config = dict(
    n_layer=13,
    d_model=224,
    n_head=4,
    n_kv_head=4,
    head_dim=64,
    d_mlp=896,
    vocab_size=1024,
    activation='gelu',
    norm='layernorm',
    norm_place='pre',
    norm_eps=1e-05,
    positions='learned',
    qk_norm=False,
    attn_scale=0.125,
    bias='none',
    tie_embeddings=True,
    parallel_block=False,
    init='normal',
    init_std_qkv=0.0334,
    init_std_o=0.00655,
    init_std_up=0.0334,
    init_std_down=0.00655,
    init_out_by_depth=True,
    optimizer='adamw',
    lr=0.00171,
    lr_mult_qkv=0.7,
    beta1=0.95,
    beta2=0.95,
    lr_head=0.004,
    warmup_steps=364,
    schedule='cos',
    final_lr_fraction=0.0,
    batch_tokens=16384,
    seq_len=256,
    doc_mask=False,
    train_tokens=144600000,
    steps=8826,
    dataset='wikipedia_en',
)
MLP neurons of a small language model. Each row is named by its layer, matrix (down: output weights) and neuron, and shows model dimensions 96-191. Each number is 50 + 10 x the weight over its row's rms, rounded and kept within 0 to 99.
A block is one neuron, or neurons of one layer that tend to fire together. Before each block is what it responds to, as a language model described it from the Wikipedia text at the highest values.

Final piece of names
L7.down226:34 60 35 48 54 52 61 33 46 42 61 37 53 58 56 57 38 52 44 50 46 44 48 59 42 62 41 58 40 47 54 51 50 47 46 60 45 53 42 57 52 49 39 28 61 59 51 47 52 59 40 44 52 32 64 47 43 31 56 57 29 55 47 39 53 36 35 59 58 34 21 64 45 43 71 51 44 50 38 56 32 45 58 43 83 51 65 30 65 54 51 43 51 35 53 53

Mid-word fragment after f
L7.down584:51 28 45 40 57 48 62 47 41 56 27 46 46 33 53 46 33 61 57 45 39 45 37 54 63 31 53 44 35 68 38 46 22 52 45 44 49 44 46 77 67 45 48 62 55 57 54 57 48 40 44 68 55 53 53 48 48 59 38 40 42 46 40 62 40 43 40 55 40 43 62 53 42 63 68 61 46 30 46 57 65 73 39 58 31 44 50 54 52 48 47 33 69 47 53 54

Mid-word fragments in names and headings
L6.down39:54 43 52 64 55 46 56 43 45 32 63 67 50 27 50 39 46 66 57 48 51 68 71 45 36 45 55 41 48 56 58 44 41 62 61 54 44 46 50 40 61 55 57 48 49 45 60 49 45 29 57 49 57 55 67 49 53 45 55 42 44 47 52 60 61 55 48 68 72 55 57 31 51 52 54 56 48 64 54 63 62 60 34 41 71 40 61 50 45 51 37 28 51 46 69 50
L6.down166:48 52 59 64 56 53 55 62 53 28 60 35 50 47 45 48 67 57 47 57 44 45 47 77 47 50 39 53 48 65 44 62 51 44 49 44 46 53 69 44 39 55 43 57 71 34 50 54 58 54 40 42 54 63 74 39 43 33 60 48 41 64 53 50 40 46 47 52 49 49 33 58 41 52 60 59 53 39 58 53 49 47 47 41 59 55 45 52 52 33 40 54 49 61 52 45
L6.down248:44 39 42 67 53 70 53 47 42 47 57 43 71 34 55 56 68 51 54 37 29 67 44 58 43 53 38 41 33 52 44 36 60 25 55 40 45 56 55 72 72 42 65 38 46 41 40 49 54 52 42 52 51 43 56 41 55 33 55 53 55 66 39 56 49 35 45 58 54 57 58 59 53 53 43 40 45 52 48 56 64 56 62 54 53 53 55 55 34 42 43 51 47 42 47 44
L6.down376:47 53 44 44 47 47 59 47 58 68 35 53 43 44 40 56 67 46 54 59 57 43 34 60 47 51 57 45 45 42 39 43 36 36 66 56 36 48 61 57 67 51 34 48 52 54 45 64 53 47 50 67 62 79 48 68 59 55 36 39 62 50 27 56 43 29 67 35 61 53 60 44 46 57 57 52 31 49 63 47 55 62 48 48 47 63 52 55 42 50 52 39 74 51 36 49
L6.down423:46 64 72 54 41 54 57 70 47 49 44 63 40 44 42 59 47 58 58 53 63 59 37 45 66 56 43 49 47 49 51 41 55 50 64 25 40 55 71 62 31 54 47 57 49 50 44 59 31 46 62 43 51 51 40 47 65 46 62 62 41 41 58 43 59 49 44 44 66 45 48 74 48 45 49 45 45 52 46 55 27 58 60 50 52 52 43 52 53 38 59 52 51 31 54 41
L6.down513:68 60 32 50 52 76 59 46 49 51 81 66 52 30 47 38 55 46 52 46 41 50 46 71 54 46 50 44 58 33 35 64 55 63 57 53 47 50 48 63 35 52 58 48 50 53 51 40 50 51 55 46 61 49 65 53 31 40 48 43 34 41 42 28 59 40 55 52 44 56 35 59 39 69 61 66 53 47 75 28 48 39 49 52 76 50 44 49 61 45 58 34 40 49 41 55
L6.down709:67 61 55 32 48 49 40 38 64 41 47 47 70 35 58 39 39 54 76 41 50 44 43 44 71 41 61 58 57 48 42 41 46 38 56 42 47 43 49 51 49 32 59 61 43 55 58 67 70 44 59 62 56 57 56 64 59 55 53 50 58 58 61 51 49 52 48 56 47 66 56 46 44 54 68 56 44 54 44 38 41 56 23 68 46 38 39 39 55 57 44 50 37 55 64 52
L6.down892:65 63 54 45 45 51 48 28 41 63 49 49 42 65 61 45 27 64 49 59 58 57 53 45 60 38 68 49 65 45 52 48 27 61 54 52 56 40 55 61 51 38 53 55 40 65 46 42 51 58 55 61 39 43 28 49 43 40 60 49 50 34 63 58 59 55 35 52 58 59 47 68 44 67 45 64 55 61 49 57 45 32 47 52 50 46 50 51 55 59 46 48 49 58 49 48

Mid-word fragments after initial letters
L6.down7:43 54 36 51 44 52 37 32 61 59 38 45 52 55 50 39 44 44 51 46 48 70 64 42 53 43 61 47 47 53 69 46 43 53 54 47 43 58 58 37 68 42 63 52 42 64 64 33 64 53 47 69 41 38 51 57 54 62 40 47 42 48 32 46 40 69 31 43 49 54 53 45 51 46 39 45 46 76 60 41 42 61 53 56 43 62 53 56 34 41 65 40 65 48 51 48
L6.down122:62 48 38 39 57 38 54 51 39 63 44 40 41 46 43 49 58 49 53 56 40 56 55 52 41 70 46 29 38 66 50 58 41 50 21 43 55 68 44 58 45 64 55 45 45 50 53 43 49 62 43 60 65 43 38 44 45 48 56 27 38 47 56 43 25 41 41 62 51 34 56 49 55 51 42 65 65 56 43 47 64 51 54 50 52 50 47 62 63 46 54 71 46 58 49 54
L6.down377:56 47 58 57 66 58 55 46 53 34 48 50 51 59 54 58 62 48 49 40 52 28 51 39 58 31 60 37 48 54 58 43 69 37 63 48 57 49 52 40 58 40 58 36 55 42 51 68 51 57 41 64 53 53 67 40 59 57 45 54 58 28 51 21 61 44 65 37 65 49 50 47 53 26 32 43 37 53 51 39 50 54 56 33 63 44 41 26 51 57 60 45 53 48 59 54
L6.down380:52 66 53 60 48 53 49 45 64 39 51 51 46 31 68 62 49 54 33 44 48 43 56 60 48 57 46 46 59 67 56 50 52 65 40 59 41 38 67 36 47 50 42 51 53 51 58 46 49 63 59 40 51 51 49 47 27 47 58 54 54 49 53 49 52 57 48 46 45 39 56 53 53 44 25 51 61 64 48 62 46 41 46 49 42 49 61 47 49 50 50 40 56 57 48 52
L6.down508:60 52 44 53 43 53 60 46 60 50 52 51 74 43 66 49 45 46 56 38 42 58 47 56 52 34 55 39 55 45 39 68 65 66 48 54 28 53 50 33 53 55 50 52 61 36 51 53 48 37 75 55 47 46 43 53 51 52 45 56 41 68 76 51 50 47 49 51 32 37 52 40 53 63 65 52 61 60 46 43 36 57 59 47 56 42 38 64 49 38 44 53 54 59 45 32
L6.down826:57 62 76 52 51 39 41 56 62 55 35 41 48 62 58 52 41 52 54 63 46 51 69 63 39 49 36 66 48 54 41 52 43 30 61 51 55 52 60 43 45 50 44 46 52 49 53 34 51 54 53 49 42 55 76 52 33 50 52 58 53 37 37 52 65 54 46 37 53 61 61 46 58 42 39 50 49 49 43 59 62 42 32 48 38 53 48 51 54 53 62 74 61 41 51 59
L6.down843:34 42 36 54 83 54 54 65 54 57 52 52 47 64 35 64 56 53 49 45 33 65 41 48 49 41 65 53 61 48 48 57 40 71 48 37 52 40 57 48 49 32 37 73 43 42 40 55 66 55 44 52 47 41 57 49 59 41 46 41 50 51 35 69 54 58 63 62 55 54 33 63 57 49 43 64 60 46 44 58 51 40 43 31 40 52 45 56 42 44 49 40 43 63 53 49
L6.down856:51 64 41 43 57 42 54 67 60 37 50 62 49 68 64 54 55 45 53 27 51 56 55 52 66 49 37 28 29 41 43 52 44 52 55 63 40 35 62 24 53 39 51 63 49 43 49 45 63 55 67 52 43 42 35 44 30 62 55 61 58 41 56 51 60 52 44 49 48 26 55 45 27 43 35 58 57 44 49 38 47 48 39 40 42 52 46 53 35 50 33 39 41 38 48 60

Mid-word split fragments
L2.down193:44 63 67 41 47 48 74 52 46 49 62 59 41 50 32 51 60 48 63 57 66 43 66 56 24 56 32 46 44 57 39 55 63 46 50 52 63 60 49 62 47 55 42 45 50 51 31 46 43 62 53 44 66 53 63 58 35 73 49 44 53 31 50 53 54 33 48 37 54 50 48 48 65 41 71 67 46 43 45 67 57 63 45 57 49 48 50 56 56 40 44 29 54 58 64 51
L2.down212:40 46 45 51 53 50 53 34 58 53 53 49 54 54 51 47 36 59 67 31 40 39 58 41 52 59 47 40 43 47 47 50 54 69 50 34 42 40 41 39 61 45 60 37 33 43 50 41 42 47 66 47 38 53 57 41 45 49 63 69 66 49 58 47 55 33 36 40 58 22 64 46 80 78 58 47 51 40 23 53 58 43 55 37 65 51 49 54 42 46 37 51 45 55 54 45
L2.down443:51 51 61 48 50 38 44 45 62 32 57 34 47 35 49 44 42 59 57 52 42 57 62 41 54 44 48 42 56 45 46 51 54 54 49 58 55 57 36 43 36 53 54 39 41 56 43 47 57 43 40 36 62 46 63 50 57 45 57 59 56 50 61 69 32 38 49 51 59 58 52 45 41 43 53 55 61 48 36 66 54 77 51 63 56 51 61 41 46 33 49 46 62 56 56 50
L2.down480:60 58 61 50 55 48 47 55 39 44 52 39 56 40 60 50 43 59 50 58 36 44 45 49 60 55 41 33 55 60 57 36 59 58 53 42 42 53 42 55 53 48 45 61 39 47 49 53 51 64 59 66 42 48 43 29 60 43 55 42 41 41 37 57 37 43 38 46 52 43 41 57 52 37 37 43 57 52 57 43 49 35 40 44 45 59 51 50 62 54 57 57 48 64 44 52
L2.down521:37 59 55 45 37 57 36 42 40 44 69 49 53 62 46 32 42 49 60 52 59 42 34 31 47 50 47 43 58 48 47 40 38 57 45 43 49 50 53 46 49 49 49 55 43 41 55 50 42 56 67 51 56 58 42 57 55 62 40 61 51 39 33 45 65 49 43 55 42 53 44 55 60 40 50 41 60 63 45 49 44 43 41 41 47 58 46 40 67 33 50 54 22 39 63 56
L2.down739:48 44 56 41 66 38 39 48 38 64 43 52 53 35 65 49 45 45 50 49 38 45 50 65 49 48 57 61 42 63 49 54 77 49 40 48 47 68 64 45 56 40 54 54 44 58 57 40 61 56 44 65 62 48 53 39 59 46 49 47 45 52 45 60 46 67 36 56 49 30 80 51 43 46 46 64 39 39 40 52 50 47 57 66 44 33 56 45 59 58 50 44 42 63 42 53
L2.down779:49 48 33 39 59 64 55 57 49 31 62 45 50 36 32 29 55 49 67 41 52 50 55 55 53 56 51 59 37 56 49 42 34 56 37 63 58 62 55 69 60 64 40 38 63 27 47 49 59 62 61 57 66 45 58 33 50 49 39 60 37 51 64 42 46 50 56 69 44 39 39 59 62 46 69 70 45 53 44 57 66 66 59 47 51 47 42 35 41 54 30 59 49 49 43 54
L2.down876:40 26 54 41 31 49 61 53 46 51 45 59 54 44 51 56 63 45 42 46 40 51 53 59 67 53 34 52 39 47 33 48 58 33 52 32 41 70 50 45 56 32 46 56 57 52 46 51 61 59 60 64 50 51 45 62 65 53 50 36 54 53 33 66 48 50 58 57 49 46 43 50 43 40 61 48 54 65 61 63 38 43 66 86 48 43 66 47 61 43 44 48 38 56 54 44

Word-completing final piece
L6.down27:32 54 58 43 62 50 40 55 39 42 45 52 44 44 29 45 42 61 59 50 51 39 54 46 72 57 46 74 64 40 58 59 37 62 50 56 46 50 69 51 41 38 42 64 38 57 47 58 64 46 63 85 28 47 42 45 56 40 70 42 50 38 63 48 49 57 36 51 64 45 50 47 52 46 57 55 36 41 35 45 65 50 51 49 41 54 39 43 47 38 65 54 32 33 61 44
L6.down81:44 59 52 79 68 66 45 54 30 45 52 46 60 48 60 73 43 53 44 56 58 45 58 59 48 44 38 40 49 46 57 58 60 36 30 52 53 32 52 53 59 55 55 40 64 46 54 48 61 60 51 54 53 38 66 48 36 29 38 55 30 54 66 55 32 42 50 58 59 45 38 43 55 33 45 47 60 39 40 32 41 47 46 40 43 43 44 20 63 48 46 61 48 57 34 43
L6.down157:35 45 59 49 50 59 33 41 55 51 36 62 67 33 68 54 42 37 46 46 57 70 52 44 44 30 38 40 58 16 48 47 52 45 38 38 60 44 58 48 65 38 67 51 51 52 55 69 54 61 69 57 53 43 50 46 46 45 52 49 53 54 55 57 36 55 46 54 39 45 51 71 48 52 56 41 63 48 31 68 46 66 49 52 52 56 51 42 39 47 39 38 48 46 36 42
L6.down234:60 62 52 62 49 57 57 48 72 50 49 55 41 53 63 58 39 55 39 66 53 51 61 50 48 51 32 51 51 32 63 79 45 52 50 58 67 50 53 22 38 59 54 60 49 40 49 65 52 61 61 32 53 46 58 35 48 34 47 50 50 44 44 33 60 54 61 49 54 33 47 42 53 53 26 46 43 40 53 38 64 40 51 51 60 45 40 45 61 43 53 55 55 42 53 46
L6.down606:47 54 56 60 33 33 77 41 61 48 64 38 56 46 59 40 43 59 57 48 49 50 56 44 34 49 27 40 44 38 44 53 44 48 49 38 47 59 67 38 45 57 65 58 62 51 41 61 37 69 51 43 70 44 51 49 61 36 57 33 53 42 71 58 45 44 52 60 40 35 42 52 49 43 45 56 57 52 27 64 44 51 56 44 63 45 59 45 53 29 57 50 55 54 49 36
L6.down691:36 60 46 59 52 51 42 35 51 60 32 46 48 43 50 62 46 62 47 55 34 56 39 50 41 47 58 34 49 66 62 48 50 44 61 57 31 49 46 44 57 52 69 64 59 59 39 56 36 62 54 50 38 70 42 48 60 45 51 59 50 50 46 64 47 39 47 29 54 66 32 38 52 54 46 55 60 50 51 52 31 20 49 48 42 49 63 57 39 53 69 58 51 59 60 48
L6.down702:64 33 49 57 25 53 43 57 52 37 52 46 35 30 49 62 50 48 56 54 48 69 59 53 48 32 40 53 60 56 52 49 56 36 66 35 55 72 58 47 41 40 57 41 51 38 50 53 47 44 48 50 54 63 40 58 62 55 48 48 41 56 42 54 39 49 57 49 49 63 69 25 68 39 40 47 59 53 55 43 56 51 51 61 43 47 62 55 45 57 53 61 48 51 70 47
L6.down807:70 59 73 43 49 42 56 29 44 42 73 50 57 34 43 60 43 48 49 39 39 39 52 64 48 61 33 44 42 30 38 53 40 59 40 33 50 36 27 39 45 80 65 38 51 45 53 49 63 51 53 53 49 62 55 61 47 43 50 61 53 45 47 53 57 40 43 60 51 43 51 57 43 74 38 65 45 54 53 60 57 60 43 62 60 63 59 39 39 63 45 43 71 46 47 47

Word-split "h" after s
L2.down39:38 46 37 54 54 44 47 33 46 42 42 56 35 50 55 59 67 68 66 53 50 32 64 44 68 53 47 52 42 47 63 38 37 66 59 54 36 32 52 35 48 51 71 54 41 48 68 39 42 69 46 38 61 66 51 43 45 51 54 41 62 42 45 61 49 50 46 38 52 66 55 52 67 56 44 48 35 60 48 46 42 40 62 51 51 58 69 49 47 59 58 54 35 53 38 53
L2.down163:48 47 43 31 65 61 45 65 48 44 52 39 44 44 45 58 52 76 48 51 62 42 45 46 67 64 59 55 54 58 41 53 28 45 52 50 44 47 55 31 29 57 47 47 52 43 66 39 43 45 42 38 63 63 38 45 43 38 40 59 48 58 63 48 67 52 38 50 58 67 61 51 36 49 32 51 39 52 25 56 65 23 50 42 46 36 48 46 51 44 53 60 51 82 51 57
L2.down217:46 59 49 59 52 56 44 52 54 51 44 46 31 44 52 33 46 63 47 53 53 52 63 39 42 53 55 39 50 72 59 48 49 49 55 61 46 49 34 45 59 52 53 54 49 58 61 28 45 40 50 36 63 47 50 54 52 51 53 44 49 56 56 53 56 57 50 45 55 47 41 36 28 75 59 33 59 68 36 55 24 45 26 38 47 52 61 63 45 55 50 45 53 47 52 36
L2.down325:61 48 23 48 55 48 66 41 39 32 44 56 57 41 76 51 34 60 59 68 58 54 51 67 53 48 67 46 55 42 42 45 63 42 49 57 39 42 44 46 45 46 57 51 47 52 62 36 55 47 50 53 60 68 39 43 52 37 47 41 52 50 38 73 43 47 42 53 32 62 57 46 67 46 57 40 36 58 55 53 51 52 45 60 52 50 37 49 43 64 43 50 30 56 33 50
L2.down437:53 59 45 53 55 57 39 50 39 37 43 42 44 40 59 55 43 56 52 44 39 43 67 40 46 39 61 49 59 54 46 50 50 57 65 62 51 40 43 49 62 44 47 44 36 58 57 49 63 60 67 50 32 64 68 56 59 53 53 63 45 45 73 40 71 43 49 25 57 53 87 50 56 60 55 26 50 28 42 51 59 41 48 39 42 47 56 40 53 50 58 53 50 52 49 64
L2.down455:34 45 63 61 45 42 39 45 51 53 37 59 41 52 40 51 48 51 48 69 52 55 58 35 67 56 65 45 50 39 42 42 48 54 45 52 43 34 60 38 64 54 71 45 07 50 61 43 52 61 53 65 61 66 36 54 50 51 36 67 47 45 32 47 56 61 49 56 41 58 63 55 56 44 55 31 62 42 36 37 58 43 47 46 35 52 45 39 44 38 55 57 51 45 39 57
L2.down514:38 60 48 33 30 46 51 52 59 35 54 53 72 51 60 55 49 48 55 42 48 58 51 53 71 52 60 44 52 37 56 47 42 45 51 59 51 47 52 72 55 44 52 50 52 56 65 55 63 45 62 46 37 53 41 52 65 52 53 55 32 29 49 51 41 51 38 56 41 56 56 41 49 60 46 34 40 46 58 52 53 44 51 58 46 51 63 49 52 57 54 64 33 37 40 54
L2.down888:37 48 51 20 47 64 41 49 50 40 51 64 47 45 36 50 44 37 39 55 44 65 69 37 49 36 50 38 76 55 50 46 40 39 61 70 55 50 59 41 44 48 32 59 31 52 41 63 66 53 55 51 65 47 57 59 45 75 60 48 52 65 42 47 50 64 27 30 33 48 69 48 60 55 54 43 61 65 57 43 39 54 51 56 60 39 56 69 57 61 43 35 57 38 38 54

Mid-word vowel fragments
L2.down123:50 54 78 44 45 26 52 38 56 46 61 46 58 60 55 65 40 46 57 50 61 52 57 32 40 35 43 54 63 47 58 47 38 48 44 48 59 63 45 41 41 68 50 28 54 47 49 47 54 46 47 72 55 56 44 57 43 51 57 70 44 46 51 63 59 43 21 39 70 67 56 47 58 55 57 64 56 43 52 61 64 62 52 39 52 41 45 45 50 49 53 60 56 33 63 61
L2.down128:49 62 56 42 57 48 58 48 49 44 45 46 41 60 53 42 46 65 47 65 55 53 21 51 53 48 57 35 27 67 35 52 30 50 54 40 50 47 57 39 44 42 38 64 36 55 54 39 28 48 52 45 42 52 43 40 56 33 41 70 68 44 45 36 58 55 54 47 60 55 46 45 51 57 62 42 49 50 41 56 32 68 48 52 47 45 41 47 57 45 68 46 51 63 42 52
L2.down386:49 65 48 35 47 58 63 50 68 51 49 54 44 57 59 50 48 37 45 56 56 52 41 48 44 40 43 47 33 42 68 42 58 31 44 44 54 50 45 61 47 42 18 39 58 61 57 44 38 48 35 38 48 36 52 59 44 36 63 58 60 58 63 76 45 62 51 47 37 50 42 52 57 36 46 46 50 41 52 44 40 54 54 50 58 51 46 40 53 38 38 53 35 43 77 52
L2.down502:44 48 48 47 52 42 40 50 47 41 64 58 52 54 79 58 43 46 55 35 63 51 42 46 58 55 52 60 51 52 52 57 55 57 30 30 59 67 43 34 51 47 36 45 55 69 60 53 57 50 32 43 28 33 50 44 55 36 61 52 39 40 48 55 54 63 56 56 43 39 38 47 41 56 67 34 58 42 41 71 39 66 60 38 37 59 48 41 42 46 50 61 55 51 60 46
L2.down572:64 48 48 40 33 47 49 49 40 36 49 41 63 59 52 58 50 45 57 39 51 37 58 45 64 44 61 52 54 49 62 51 48 44 43 44 45 61 44 25 60 52 55 38 40 46 54 40 59 36 44 39 38 37 60 57 61 53 45 47 60 51 41 54 36 54 43 57 59 50 61 31 52 63 56 47 47 43 56 48 32 55 43 35 59 62 39 39 36 54 58 71 37 57 49 60
L2.down725:42 68 64 48 63 42 53 41 58 53 48 55 63 58 39 37 65 50 59 54 43 46 55 48 52 48 65 50 52 34 52 55 39 48 47 59 56 47 44 58 55 63 54 60 41 60 64 63 56 54 54 68 30 50 62 64 38 46 44 59 45 52 59 28 53 50 56 57 51 41 69 56 44 37 43 53 38 44 46 50 70 51 34 63 42 42 48 45 59 38 61 57 45 47 59 43
L2.down774:64 36 47 45 41 42 45 56 50 37 53 26 56 70 59 61 35 38 57 56 35 44 55 32 60 47 43 41 49 41 49 57 38 51 45 44 57 44 36 31 49 43 68 24 55 65 51 54 50 49 31 50 50 64 49 52 30 37 52 55 58 30 37 60 46 41 43 38 63 59 54 43 58 24 53 53 48 49 47 65 40 49 47 51 56 54 42 47 60 43 49 57 44 50 41 71
L2.down804:60 45 29 50 37 44 47 74 61 54 55 30 50 37 46 52 51 48 43 38 42 61 45 36 56 54 56 51 51 47 49 56 59 62 29 41 61 71 58 38 46 33 52 42 51 51 41 64 41 54 46 55 49 53 39 67 61 30 53 78 38 43 41 43 38 54 60 45 52 51 40 54 24 60 46 44 53 59 66 66 51 46 54 53 36 62 51 51 41 51 57 55 52 40 60 60

Sentence-initial "it" subject
L7.down387:38 39 45 61 37 64 59 66 64 47 45 55 70 40 47 44 62 61 42 34 38 60 60 49 52 67 67 45 46 40 54 38 54 40 46 26 44 62 46 56 62 64 46 45 53 47 53 49 67 48 46 32 41 45 50 57 65 51 42 46 49 49 42 41 53 54 59 50 36 57 60 38 46 46 52 55 44 44 40 55 46 66 47 75 65 41 76 64 44 49 54 46 55 40 48 41

Mid-word fragments after initials
L7.down477:51 35 46 56 31 46 24 39 40 54 65 55 50 40 58 41 37 51 53 55 31 68 62 51 38 29 41 61 39 60 59 47 74 56 60 59 53 51 43 53 59 44 58 57 42 47 38 54 50 42 67 59 48 58 48 42 57 57 78 27 46 59 41 60 46 64 55 53 51 41 69 46 52 39 50 50 62 59 48 56 55 51 44 57 64 46 51 57 46 56 31 44 46 40 40 49

Sentence-initial pronoun continuation
L6.down114:39 54 54 44 44 47 55 49 41 65 56 65 52 58 48 63 57 57 62 59 59 44 61 44 43 38 37 38 57 71 41 50 56 45 46 42 58 47 39 49 50 54 60 55 55 60 41 44 46 67 54 48 40 57 40 63 49 63 40 33 39 59 56 72 44 52 32 50 58 41 48 49 58 49 50 42 50 64 36 65 39 58 52 61 41 44 61 37 53 59 50 68 54 57 54 66
L6.down240:44 37 36 64 65 49 36 53 47 51 34 44 48 42 53 57 43 48 62 63 51 62 65 59 56 52 45 41 42 56 41 43 55 46 54 53 56 39 47 51 64 50 70 30 41 56 45 37 60 53 64 45 51 61 57 35 40 65 35 60 61 59 55 56 49 39 61 40 55 56 65 36 69 55 63 47 35 65 46 41 46 36 51 51 50 54 56 49 34 53 38 64 66 73 43 44
L6.down309:43 74 38 63 65 47 75 55 54 45 43 59 45 54 66 45 48 42 56 55 47 67 50 50 39 41 47 70 45 48 61 60 56 50 36 40 62 49 48 55 40 48 55 52 54 43 54 44 38 49 49 43 54 50 43 54 44 41 47 44 45 58 53 63 55 54 42 38 56 59 40 60 55 61 55 46 58 33 60 48 46 56 57 54 49 32 52 40 50 60 44 28 50 52 58 67
L6.down336:43 48 53 48 60 43 54 31 56 65 30 58 30 38 38 44 62 48 41 59 54 55 65 53 35 47 35 34 47 41 43 51 58 40 32 46 52 34 59 33 68 41 44 68 60 61 65 33 43 57 52 42 66 52 59 46 42 59 40 38 50 65 48 51 44 49 39 59 38 47 53 56 56 48 53 52 48 68 56 54 48 57 53 54 62 36 57 55 47 46 51 32 60 48 61 47
L6.down361:45 43 58 47 39 42 56 48 50 54 65 39 61 40 46 32 61 57 45 48 65 35 52 58 64 36 45 39 52 54 35 30 57 59 60 49 50 57 77 46 43 58 50 41 34 40 35 33 49 62 58 41 63 38 52 43 68 63 33 25 56 44 40 67 45 53 66 49 44 49 52 56 61 48 66 49 54 58 41 50 30 48 42 75 49 56 38 55 58 36 63 42 66 53 53 50
L6.down449:49 31 57 73 55 38 50 49 50 61 44 49 30 51 37 52 49 58 62 52 47 52 46 51 44 56 50 48 64 64 62 60 27 27 49 35 57 51 40 48 47 56 49 29 39 53 50 61 55 49 24 34 46 69 71 48 46 71 55 48 51 48 48 46 66 38 74 53 49 48 56 42 50 47 50 50 59 50 32 34 60 62 43 62 56 40 69 47 43 51 31 52 64 49 36 60
L6.down528:31 52 47 58 56 53 39 41 45 52 41 46 38 40 44 34 59 42 35 37 50 52 47 46 50 50 48 55 63 59 51 34 50 57 46 42 59 37 46 53 81 45 52 39 23 51 39 59 44 52 56 34 44 54 46 40 47 66 64 59 57 58 57 38 49 46 46 45 53 49 49 62 63 44 50 33 49 59 43 62 61 45 67 40 52 47 47 47 46 46 62 41 66 56 56 39
L6.down535:63 49 63 49 54 44 33 40 35 53 62 58 41 47 69 24 51 51 46 49 65 40 42 42 59 72 67 41 42 61 45 40 52 45 47 41 35 37 42 30 50 42 61 49 61 57 50 55 48 47 60 58 47 51 53 55 32 55 42 50 47 48 55 47 54 46 54 58 49 63 66 48 47 48 74 64 45 48 44 69 38 49 52 69 65 48 61 44 60 64 51 43 65 54 66 48

Mid-word subword pieces
L2.down284:58 58 60 45 40 53 56 48 31 59 51 61 68 61 55 55 32 66 45 49 50 48 69 52 44 59 67 44 60 51 58 40 58 55 59 43 48 47 37 47 52 53 48 28 52 30 42 40 45 48 64 39 64 55 57 41 57 48 56 57 24 47 40 56 48 56 27 56 44 48 52 51 63 57 45 51 51 45 53 57 49 47 42 32 46 61 63 63 62 58 71 54 26 45 51 46
L2.down405:63 60 75 33 38 55 53 47 58 48 50 48 67 52 31 57 46 56 47 55 49 65 49 52 40 36 52 53 60 58 70 55 40 40 48 40 59 43 46 47 45 62 56 56 45 48 52 54 68 33 46 42 48 34 38 52 57 23 50 48 35 45 57 50 49 53 46 50 50 41 49 60 65 44 37 69 57 44 44 48 57 49 32 63 60 44 81 38 60 41 41 41 59 56 54 47
L2.down435:51 44 55 33 41 42 64 49 54 42 70 35 27 56 46 45 48 61 59 43 60 57 62 48 53 40 57 66 65 49 58 59 54 54 30 46 43 43 51 44 61 62 57 49 41 51 54 59 63 55 67 50 55 50 68 51 44 59 53 46 58 44 34 40 51 39 51 54 41 31 67 49 50 42 74 55 46 71 49 51 35 39 66 66 52 37 52 49 63 68 37 54 51 52 48 52
L2.down494:55 44 46 58 46 53 52 72 55 55 46 54 51 60 46 49 47 41 31 63 46 54 47 50 47 53 59 67 57 34 46 68 57 52 67 41 47 33 32 45 62 42 60 45 30 44 46 51 44 50 59 50 52 60 50 39 43 51 50 47 47 53 44 52 48 40 32 48 51 55 48 52 81 35 35 37 53 47 49 67 33 37 56 45 44 38 63 68 51 43 48 38 52 46 52 52
L2.down683:58 56 60 36 43 40 55 51 35 38 58 37 77 47 51 59 55 61 63 36 41 64 51 15 57 54 47 75 49 49 56 52 31 47 38 56 54 44 33 41 39 49 49 44 52 43 58 54 41 52 51 45 64 63 62 52 57 54 49 50 38 39 40 55 57 46 40 70 48 42 34 62 42 57 62 62 53 53 52 62 42 45 50 62 58 52 37 52 56 47 53 59 47 61 71 52
L2.down762:52 48 42 38 75 47 39 40 37 51 60 52 48 65 52 44 53 45 46 55 55 69 52 64 63 45 58 41 55 58 55 51 44 62 69 41 47 59 56 53 45 40 56 57 56 59 53 49 58 52 39 57 50 53 55 53 47 67 36 66 50 67 42 75 59 63 71 58 44 51 57 38 67 48 62 51 49 51 56 46 45 45 43 59 54 40 48 52 59 37 36 40 67 39 29 22
L2.down806:51 70 46 39 49 43 53 46 41 33 52 48 61 42 62 60 53 46 43 49 29 45 39 48 48 63 61 44 55 48 40 43 43 49 52 88 57 51 63 31 47 55 61 60 54 49 68 63 30 61 72 60 41 64 55 51 43 54 48 71 26 32 65 52 55 45 63 52 52 63 48 62 62 55 56 41 51 52 63 44 39 55 47 40 57 53 69 56 54 46 49 51 68 46 54 47
L2.down869:41 53 51 60 38 50 41 55 57 54 52 60 55 46 63 64 46 45 44 42 54 35 59 55 66 49 41 44 46 58 59 43 56 72 41 36 62 43 49 59 56 52 65 39 63 52 47 31 59 41 42 37 54 58 51 50 38 34 63 50 45 37 53 58 61 40 61 20 50 63 38 51 62 42 47 31 54 48 73 60 42 36 43 46 50 65 55 44 48 57 66 77 45 41 42 61